config.yaml
num_hidden_layers: 11
hidden_size: 512
num_attention_heads: 8
num_key_value_heads: 8
head_dim: 64
intermediate_size: 2048
vocab_size: 32000
hidden_act: "geglu"
norm: "rmsnorm"
norm_place: "peri"
norm_eps: 1e-06
positions: "rope"
rope_theta: 10000.0
rope_fraction: 1.0
qk_norm: false
attn_scale: 0.125
bias: "none"
tie_word_embeddings: true
parallel_block: false
extras: ["capped logits"]
init: "trunc"
init_std_qkv: 0.0256
init_std_o: 0.00546
init_std_up: 0.0256
init_std_down: 0.00546
optimizer: "adamw"
learning_rate: 0.000996
beta1: 0.9
beta2: 0.99
weight_decay: 0.16
lr_head: 0.0163
max_grad_norm: 0.5
warmup_steps: 452
schedule: "wsd"
decay_fraction: 0.914
decay_shape: "linear"
final_lr_fraction: 0.0
batch_tokens: 262144
max_seq_len: 1024
doc_mask: false
train_tokens: 1047000000
max_steps: 3994
dataset: "wikipedia_en"
MLP neurons of a small language model. Each row is named by its layer, matrix (gate and up: input weights) and neuron, and shows model dimensions 48-111. Each number is 128 + 24 x the weight over its row's rms, rounded and kept within 0 to 255. A neuron's up and down rows have the sign that makes its largest values positive.
A block is one neuron, or neurons of one layer that tend to fire together. After each block is what it responds to, as a language model described it from the Wikipedia text at the highest values.

L5.gate168 [139 119 149 129 134 153 120 141 153 156 111 145 120 168 150 158  97 159 141  83 137 157 108 148 131 141 141 112 132 101 147 120 124 140 123 118 127 115 126 141  96 118 148 136 115 163 136 139 119 106 140 113 126  99 172 117  94 122 149 128  95 155 104 159]
L5.up168 [152 131 147 134 124 120 144 101 187 134  91 128  83  86 148 124 140  77 113 113 155 115 129 144 100 114 131  79 126 112 140 122 142 120 132 157 149 126 142 107 143 133  85 174 125 137 128 116 113 164  95 142 144  87  85  84 104  95 100 121 102 117 103 104]
L5.gate289 [137 138 175 157  94 115 144 139 112 124 138 162 120 130 138 141 124 115 106 125  98 158 193  97 139 144 158  89 159 142 139 100 143 151 149 136 155 123 130 113 127 134 142 165 119 124 104  90 101 133 125 128  98 103 112 134 131 144 128 137 182 129 127 124]
L5.up289 [148 117 105  90 150 143 124 159 166 100 128 125 139 147 132 112 174 128 145 120  88  76 120 142 100 141  73 128 174 110 143 158 120 117 141 137 178 139 127 166 152 106 111 136 105 115 125 155 132 169 135 149 109 180 155 138 134 140 134  97 140  82 137  89]
L5.gate391 [135 156 138 130 124 116 123 100 138 117 121 136 118 126 154 133 141 100 136 104 121 139 149 122  90 138 130  76 168  84 114  65 158  92 121 110 110 133 122 129 121 115  77 115  76 122 151 121 110 127 166 110 141 135 120 136  99 149 119 160 116 138 109 129]
L5.up391 [112 144 133  91 162  64 140  88 172 135 150 171 102 108 107  96 111 104 166 114 146 128 127 152 134 155 136 150  95  82  97 125 132 108 144 112 120 130  99 132 130 130  83 140 120 173 155 134 126 115 135 122 153 138 122 153 106 104 135 178 151 116 137 120]
L5.gate435 [ 94 130 169  99 165 103 113 143 137  95 101 145 164 136 162 117 148 100 108 175 137 133 118 144 110  89  84  79 129 138 159 100  97 115 104 138 113 111 139 127 129 136 166 104  99 132 140 128 109 132 109 141 133  94 167 163 139 162 106 102 150 111 129 155]
L5.up435 [117 125 177 129 132 122 164 133  82 112 143  99 101 110 154 136 145  88 118 107 155  89 142 111 133 137 155 110 114 146 147 138 115 116  92  96 128 152 149 126 163 151 147 132 125 135  93 122 109 146 144 103 136 156 139 127 124 128  82  80 136 106  98 104]
L5.gate1320 [137 167  91 105 105 146 124 106 124 126 144 117 112 113 129 104 116 129  99 124 145 134 134 130  99 116 108 120 135 143 178 110 147 107 118 110  71 126 173 134 185 151 135 136 138 135 160 138 127 137 162 125  91 142 172  96 143 166 151  93 128 101  74  99]
L5.up1320 [108 107 123 120 126 115 145 105 119  86 120 149 147 143 116 143 109  98 131 135  89 140 152 134 136 165  97 140 106 131 131 134  98  84 133 162 141 130 136 166 116 168 125 125 153 152 134 156  73 139 128 138 120 123  96 151 156 116 147 135 119 100  91  99]
L5.gate1445 [118 142 145 106  98 192 111 126 128 152 139 117 106 127  98 115  83 150 104 138 136 103  95 134 113 127 100 104 113 131 134 170 161 121 147 129 166 151 119 141  77 158  81 162 102 107 103 149 150 164 120 119 164 174 169 128 100 124  96 139 142 140 114 122]
L5.up1445 [117 141 115 144  92  63 149 138 166 116 156 128 143 137 148 130 127 126 141 136 138 110 126 158 151 117 127 161 108 127 108  97 173 147 135 147 151 143 135 156 117 160 140 155 130  94 120 117 125 120 139 138 116 173 140  82 115  90 102 157 105 164  91 155]
L5.gate1477 [140 118 171 113 115 125 105 114 108 133 156 157 118 101 187 139 124 149  89  81 123 133 154 121 153 128 160 112 127 105 126 127 121 135  92 136 100 124  95 153 144 116  97 122  65 120 119 185 152 108  99 112 125 173 125 111  83 106  94 168 113 136 111 147]
L5.up1477 [ 81 111  84 110 131 150 135  83 139 108 127 110  96 103 145 112 157 144 146 118 121 141 141 106 134 101 121 130 124  99 121 166 107 141 155 165 112 134 163 105  97 143 122 124 160  65 141 126 140 173 153 174 153 112 153 167  98 132 107 113 123 117 124 141]
L5.gate1837 [120 104  94 129 150 165 113 108 199  83 122 137 124 120 111 112 106 114 132 115 125 137 127 142  96  85 130 134 150 145 145 195 137 110 147  88 150 171 130 125 124 153 118 158 114 138 165 157 138 123  97  87 120 168 171 105 104 120 114 113 104 111  97 142]
L5.up1837 [133 129 131 125 125 153 164 128 158 158 127 161 123 110  82 111  83 137 111 104 126 116 148 134 149 121 158 127 104 126 121 133 106 160  94 119 157 137 109 136 142 108 142 143  83 114 117 111 138 146 144  79  98 127 180  81 121 153 104  71 153 164 107 133]
Responds to: Competition and organization names

L3.gate33 [143 121 112 153 171 144 123 122 160 136 126 119 127 154 106 170 128 108 117 128 116 144 122 134 142  97 133  91 176 134 164 130 167 158 142 134 194 116 142 146 113  93  96  81 119 139 129 107 136 127 115 137 129  95 103 126 122 146 146 124 100  95  97 140]
L3.up33 [122 154 115 132 163 133 126 128 126 115 135 144 131 138 171 112 146 185 101  82  91 108  93 127 157 151 153 125 110 158 178 120 135 132 135  92 140 159 143 123 130 125 135 116 150 124 105 125 128  91 136 114 108 125 141 176 162 155 115 120 118  83 121 159]
L3.gate1425 [126 163 124 131 107 114 125  93 141 144 138 143 135 165 137 102 111 164 126 107 122 155 127 117 158 101 131 154 143 134 123 170 114 149 133 112  95 128 150 128 118 134 133 114 152 159  81 115 118 106  98 133 163 142  82 122 119 136 128 124 131  98 106 142]
L3.up1425 [121  99 117 114 118  97 155 131 146 100 130 130 128 108  97 117 121 132 158 115 116  90 147  69 120 125 137 137 121 135 109 170 119 140 126 107  72 158 153 197 139 136 150 100 164 155 102 162 148 116  79 101 138 165 151 165 104 131  94 102 130 112 155 111]
Responds to: Sports league acronyms

L4.gate256 [137  70 128 137  99  86 154 107 132 102 139 134 104 145 117 161 115 143 146 137 119 168 146 121 135 140 150 152 122 156 143 116 139 134 156 114  94 115 104 144 128 154 153 136  94 167 105 121 119  94 121  94 163 192 141 140 123 109 170 121 135  98 150 106]
L4.up256 [118 116 101 114 129 119 144 118 124 120 116 131 134 105 165 124 111 168 132 149 105 116 156 120 112 145 114 131 158 123 146  82 141 164 124 121 119 102 125 188 123 160 160 152 113 163  85 127 145 109 112 155 113 117  94 166 122 156 145 152 114 138 148  88]
L4.gate386 [166 140  94 139 134 108 129 130 153 139 150  93 158 148 112 129 155 193 115 116 125 145 125 129 173 168 137 138 123 143 169  93 133 151 130  70 129 147 125 127 146 122 128 120 102 117 155 125 153 144 158 154 168 153 151 160 149 199 124 130 134 133  99 134]
L4.up386 [129 133 131 134 129  85 142 108 114 140 118 137 111 149 155 108 102 156 125 105 130 128 120 130 126 117 105  83 123 146 181 143 156 126 184 115 125  91  86 110 116 179 154 118 132 121 186 150 139  99 115 142 104 138  65 122 122 100 128 113 110 110  81  72]
L4.gate535 [147 139 102 127  88 174 145 140 152 149 152 148 111  89 150 162 131 139  97 107 165 106 157  69 125 156 155 101 104 122 172 117 127 101 132 130 116 128 147  99  96 143 129 141  87 121 113 141 109 148 173 138 157 112 135 110 122 152 130 102 127 108 110 104]
L4.up535 [119 117 118 163 113  94 127 115 190 157  90 142 100 141 109 148 127 105 118 142  87 121 145  89 149 159 118 132 106 158 128  95 140 101 133 158 113 155  69 119 177  94 127 136 103 106  90 150 131 122 103 143 138 154 153 126 152 123 143  95 161 147 129 106]
L4.gate1300 [177 132  72  91 121 134 105  97 137 112 163 145 158 120 117  70 132 146  89 187 106 149 142 131 123 152 118 119 126 147  85 137  96 161 109 151 103 105 117 120 136 138 143 166 125 132 114 111 105 114 151 113 106 153 137 150 129 115 104  88 128 136 143 147]
L4.up1300 [131 153 139  84 132 122 114 113 161 145  98 156 178  84 141 165 114 126 137  99 120 123 134 123  91 135  99 107 105 106 137 168 113 113 124 128 125 159 125 121 116 148 109 117 131 163 127 127 106 131 158 135 173 112 118 108 175 134 123  98 107 166 102 109]
Responds to: Competition and institution name endings

L5.gate144 [126 151 191 137 120 136  44 113 136 128 139 115 147  76 111 165 151 140  92 150  83  87 132 142 109 118 141  96 161 133 146 121  86 108 118 113 114 121 125 113 119 147 161 115  67 126 124 163 159 103 122  90 154 159 193 149 107 114 140 160 124 159 126 118]
L5.up144 [113 137 124 101 147 131 126 144 140  80  91  79 148 122 137 145 125  85 153 157 146 130 128 115 146 148 160 137  85 120 141  98 138 161 124 155 110 170 104  99 118 126 148 111 142 124 135 122 112 102 143 129 131 163 189 127 141 138 116 149 131 111 135 156]
L5.gate496 [146 153 130 131 154 176 111 125 185 135 114  92  84 131 134 176  96 122 106 105 169 150 126 119 100 153 134 109 133 131 155 155 144 128 135 142 136 138 166 164 113 119 142 111 124 112 116 152 156 127 111 122 148 128 157 153 155 161 120 134  79 132 108 109]
L5.up496 [133 123 140  93 118 144 133 101 113 142 155 129 141  90  98  74 138  92 136 154 103 161 125 140 106 168 134 111 157 152 127 119  74 103 136 145 151 122 106 118 161 109  87 117 101 166 113 146 123 109 134 130 125 132  94 157  71 131  92  96 166  91 117  90]
L5.gate524 [196 109 135 114 108 118  94 179 157 129 109 116 150 110 114 105 124 126 127 106 143 113 116 139 126 140 128 186 129 123 168 156 116 157 173 167 125 178 176 148 129  83 124  94 137 122 156 148 120 133 145 154 168 128 163 127 117 168 112 143 149  99 117 127]
L5.up524 [162 151 119 180 121 144 101 167 119 108 141 112 141 141 201 128 147 116 151 138 132 140 100 104 120 107 151 161  65 157 142 107  99 108  93 111 148 119 123 124 140 138 123 104 114 176 150  91 120 121 133 161 130  91 114 119 158 115 119 129 144 124 113 131]
L5.gate571 [166 119 185  57 132 131 105  89 153 137  99 108 109 137 117 113 116 142 104 119  95 190 124 116 104 116 137  87 150 155  96 149 145 115 166 124 120 123 133 113 113 131 104  87 101 161 108 100 153 123  94  88 174 112 155 156 119 118 122 151 142 207 100 110]
L5.up571 [145  95 137 105 165 103 167  93 142 113 117 105 126 148 103 122 127 158 154 104 140 168 119 148 148 140 117 145 138 105  91 153 115 117 141 127 158 153 180 104 113 107 135  81 159 165 124 147 133 108 147 134 128 128 130 150  89 131 117 142 171 102 115 103]
L5.gate1381 [156 174 157 164 103 152 105 130 121 101 153  75 112 111 173 128 107 109  84 167 109 146 107 119 117 106  99 113 154 129 114 135 139  94 109 127 160  96 127 176  94 102 158 134 135 107 158 115 138 118  86  84 176 125 144 103 141 116 125 137  89 131 106 169]
L5.up1381 [121 117 148 124 124 111 119 114 127 173 137  90 116 138  90 132 132 112 143 168 120 148 153 141 148 153 103 129 127 153 140 106 129 137 156 150 144  88 168 155 129 129 157 140  97 153 121 134 144 117 174 118 125 156 145 160 150 116 132 167 159 107 121  87]
L5.gate1925 [101 122 117 158 142 166  96 102 114 135 143  95 128  87 158  91 104 125 132 115 149 101 122  80 106 114 135 139 126  88 112  87 133 122 161 110  74 145 193  91 157 134 167  87 157 103 116 111 156  83  94 102 125 155 113 116 155 109 118  75 106  73 133  87]
L5.up1925 [123 153 171 135  94 165 130 142 143 121 136 103 140 137 133 111 137 160 127 126 129 127 109 172 123 146 153 169 121 150 121 118 124 114 100 130  90  95 107 129  94 139 106 179 152 129 119  94 142 147 116  99 133 149 161 148 120 101 132 142 141 101 131 112]
L5.gate1934 [185 140 109 159 134 152 131  59 156 109 115 102 114 110 128 142 185 108 115 104 152 106 142 149 111  90 189 127 137 140 146 132 173 127 153 124  98 152 143 131 111 118 147 132 151 113 138 138 127 150 140 111 161 123 157 107 111 146 166 152 117 139 132 120]
L5.up1934 [157 138 144 141  87 108 121 175  94 114 135 137 175 141 129 177 123 105 138 139 140 107 142 137  80 112 117 135 108  68  88  92 135 138 121 143 137 108 140 177 113 117  97 146 137  83 141 120 134  87  98 118 103 109 109 130 128  98 108 139 115 113 123 142]
L5.gate2039 [131 183 128 100 120 140 179 149 139 150 104 122 154 152 130 153  84  76 135 103 121 148 132 101  79 143 123 145 116 133 122 108 153 105 162 115 112 111 131 139 109 123 134  87 102 129 129 125 140 118 148  98 135 137 102 128 136 158  83 135  95  87 128 114]
L5.up2039 [125  95 135 132 135 162  73 133  83  98 115 103 171  79 137 149 142 122  92 188 133 116 120  97 127 110  95  87 177 149 131 128 108 157 186 159 142 122 142 142 113 131 142 106 114 115 150 116 108 124 122  98 107 178 112 108 130 121 127 127 127 109  96 146]
Responds to: Quantifier all, empty cells

L4.gate970 [141 128 173 106 103 155 102 143 110 101 188 129 141 171 143 166 115 139 158 149 124 127 137  96 175  77 153 151 128 189 172 117 155 110 144 170 142  72 141  88 112 167 132 115 117 109 133 141 109  82 154 100 174 117 146 137 149 110 136 165 121 108 172 148]
L4.up970 [118 133 157 142  98 136 122 130  99 124 141  88 179  92  76 123  94  74 110 108 145 144 130 124 113 143 122 149 157 117  91 143 121 155 144 133 165 121 141 147  76 100 122  83 150 102 144  70 119 125 130  91 178 127 105 118 179 138 104 114  94 122 103 111]
L4.gate1097 [120 151 179 117 138 135  54 129 140 129 131 118 126 165 162 141 131  89  80 131 175 136 132 161 124 117  97 124 154 115 111 102 127 152 113 158 151 134 153 150 151 128 150 143 105 128 101 107 128 136 141  70 140 115 138 168 124 116 130 148 112  60 130 152]
L4.up1097 [121 103 125 123 125 143 111 107  95 145 123 134 115 164 103 154 153  95 115 150 138 138 118 141 139 115 153 139 164 124  93 144 113 102 118  89 124  92 119 104 164 113 145 122  67 113 186 143 145  96 119  84 108 146  82 111 151  98  89 142  64  87 123 113]
L4.gate1747 [163 117 155 136  75 126 141  93 138 168 157 141 141 129 103 137 124 110 118 104 157 144 132 115 139 115 131 161 163 156 147 132 132 111 123 135 157 122 122 112 113 122 118 123 110  93 172 121 121 114 113  89 149 116 129 159 163  90 167 151 114 140 120 143]
L4.up1747 [105 137 152 127 141 134 163 174 133 121 126 130 155 180 109 149 172 127 119  95 132 115 164  97 131 118 131 156 154 116 144 146 129 120 120 125  90  95 121 148 172 139 154  93 104  74 101  91 199 127 152 116 136 164 108 129 143 131  70 100  88  61 128 100]
L4.gate1996 [120 175 133 129 136 104 108 147 135 147 110 145 129  98 142 137 136  73 121 152 138 118 121 148 133 135 101 128 105 109 106 114 119 103  69 133 136 105 123 108 147  95 139 120  99 113 157 121 151 118 136 121 135 158  93 106 111 138 119 121 116 112 125 121]
L4.up1996 [149 116 113 140  69 164 125 135 172 111 147 140 110 129 140 140 160 140 119 122 154 126 157 126 138 111 124 160 157 130 133 119 103 146 133 131 148 137 115 127 139 140 128 148 130  93 145 109 152 131  95 108 139 126 134 123 151 122 133  93 132  86 138 121]
Responds to: Empty table cells

L4.gate3 [118 176 134  76 120 127  89 167 122 170 178  91 136 134 141 117 164 150  66 150 106 155 170 116 155 113 159 143 120 135 147 101 133  80 132 148 130 113 117 107 132 138 122 108 114 114 113 107 155 115 173  90 105 129 118 154 138 217 121  94 104 122 130 102]
L4.up3 [114  88 145 156 159 101 130  96  84 128 157 124 112  66 147 100 120 175 147 101 134 159 103  83 182 169  97 133 108 111 103 159 150 136 174 129 155 120  86 139 163 135 150 131 112 121  94 169 117 113 149 134  79 141  99 163 142 132  90  71 100 117  97 110]
L4.gate114 [137 150 172 153 168 100  93 116 112 117 130 113 137  90 107 137  87 155 125  74 111 121 124  99 147 120 118  76 164 146 145  95  94  78 139 108 130 151  83 157 135 157 131 118 124  84 117 120 158 136 171 123 123 157 119 129 158 148 100  97 127  89 124 178]
L4.up114 [161 146  95  88 128 143 157 156 114 104 146 160 118 128 144 128 128 115 127 156 159 123 128  82 154  96 179 141 112 155 149 131 103 126 122 111 128 109 144 114 169 155  98 120 125 122 150 126 147  98 114  76 163 150 106 118 137 148 127 144 102 156 121 100]
L4.gate1092 [133 126 124 109  83 117 116 126 153 106 122 122 148 138 119 145 134 149  95  94 147 114 113 126 116 129 178 139 165 124  90 101 146  95 149 125 124 144 117 120 128 138 129 162 130 136 110 134 139 135 142 113 151 146 114 118  85 193 141 118 116 137 142 135]
L4.up1092 [117 161 136 153 115 133 107 133 134 143 136 122 142  94 125 132 123 116  98 154  71 126 140 107 107 152 171 113  92 112 149 121 125 168 144 101 123 154 145 101  85 154 141 161  96 159 165 100 167 124 162 131 121 105 160 144 142 111 118 147 120 149 113 113]
L4.gate2032 [ 86 134 103 145 100 140 123 132 141  90 108 122  83 124  89 128 123  96  80  86 165 127 155 136 140 107 149 121 142 139 155  92 133  76 149 149 118 128 162 141 132 128 118 125 130 148 179 137 145 100 132 111 114 127 108 134 160 140  97 125 138  97  92 120]
L4.up2032 [124 108 123 157 126 125 161  82 151  98 129  87 138  96 116 129 146  93 121 133 119 152 127 115 111 181 175 120 136 133 170 120 102 147 163 154 127  89 157 128 120 142 152 136 105 141 139 104 118 124 134 152 143  67 122 109 136 169 151 113 149 140 134 120]
Responds to: Manner and time adverbs

L3.gate1251 [131 108 116 141 109 141 144 115 150 132 182 142 147 113 117 130 127  95 123 130 110 146 139 167 138 129 139 134 114 102 136 132 142 140 138 142 139  99 120 104 188 100 111 147 128  97 162 108 106  97 163  94 120 122 156 145 119 138  89 112 137 152 122 103]
L3.up1251 [125 128 166 159  76 107 128 126 108 138  65 143 148 153 110 128  97 112 143 123 112 125 132 125 124 124 152 133 133 174 125 161 156 194 172 142 177 120  89 131 140 124 111 118 178 114 141  99 109 153 143 113 159  98 133  89 131 115 143 142  92 136 134 161]
L3.gate1672 [175 112  92 131 114 132 101  87 162 116 125 154 104 132 122 150 124 143 132 124 101 138 117 101 139  90 105 102 112 128 127 128 141 112 142 180 135 105 185 129 134  85 149 148 150 130 135 111  91  89 130 162 118  76 138 168 107 148 117 107 133 110 137 106]
L3.up1672 [147 174 132 134 115 128 141 138 128 161 112 115 127 131 152 150 151 162 111 154 152 140 153 124 157 137 146 163 111 101 109 123 182 125 180 141 146  98 148 118 147 140 155 104 114  99 137 105 164 122 131 126 126 130 163 134 146 126 111 105  67 198 167 111]
Responds to: Empty table cells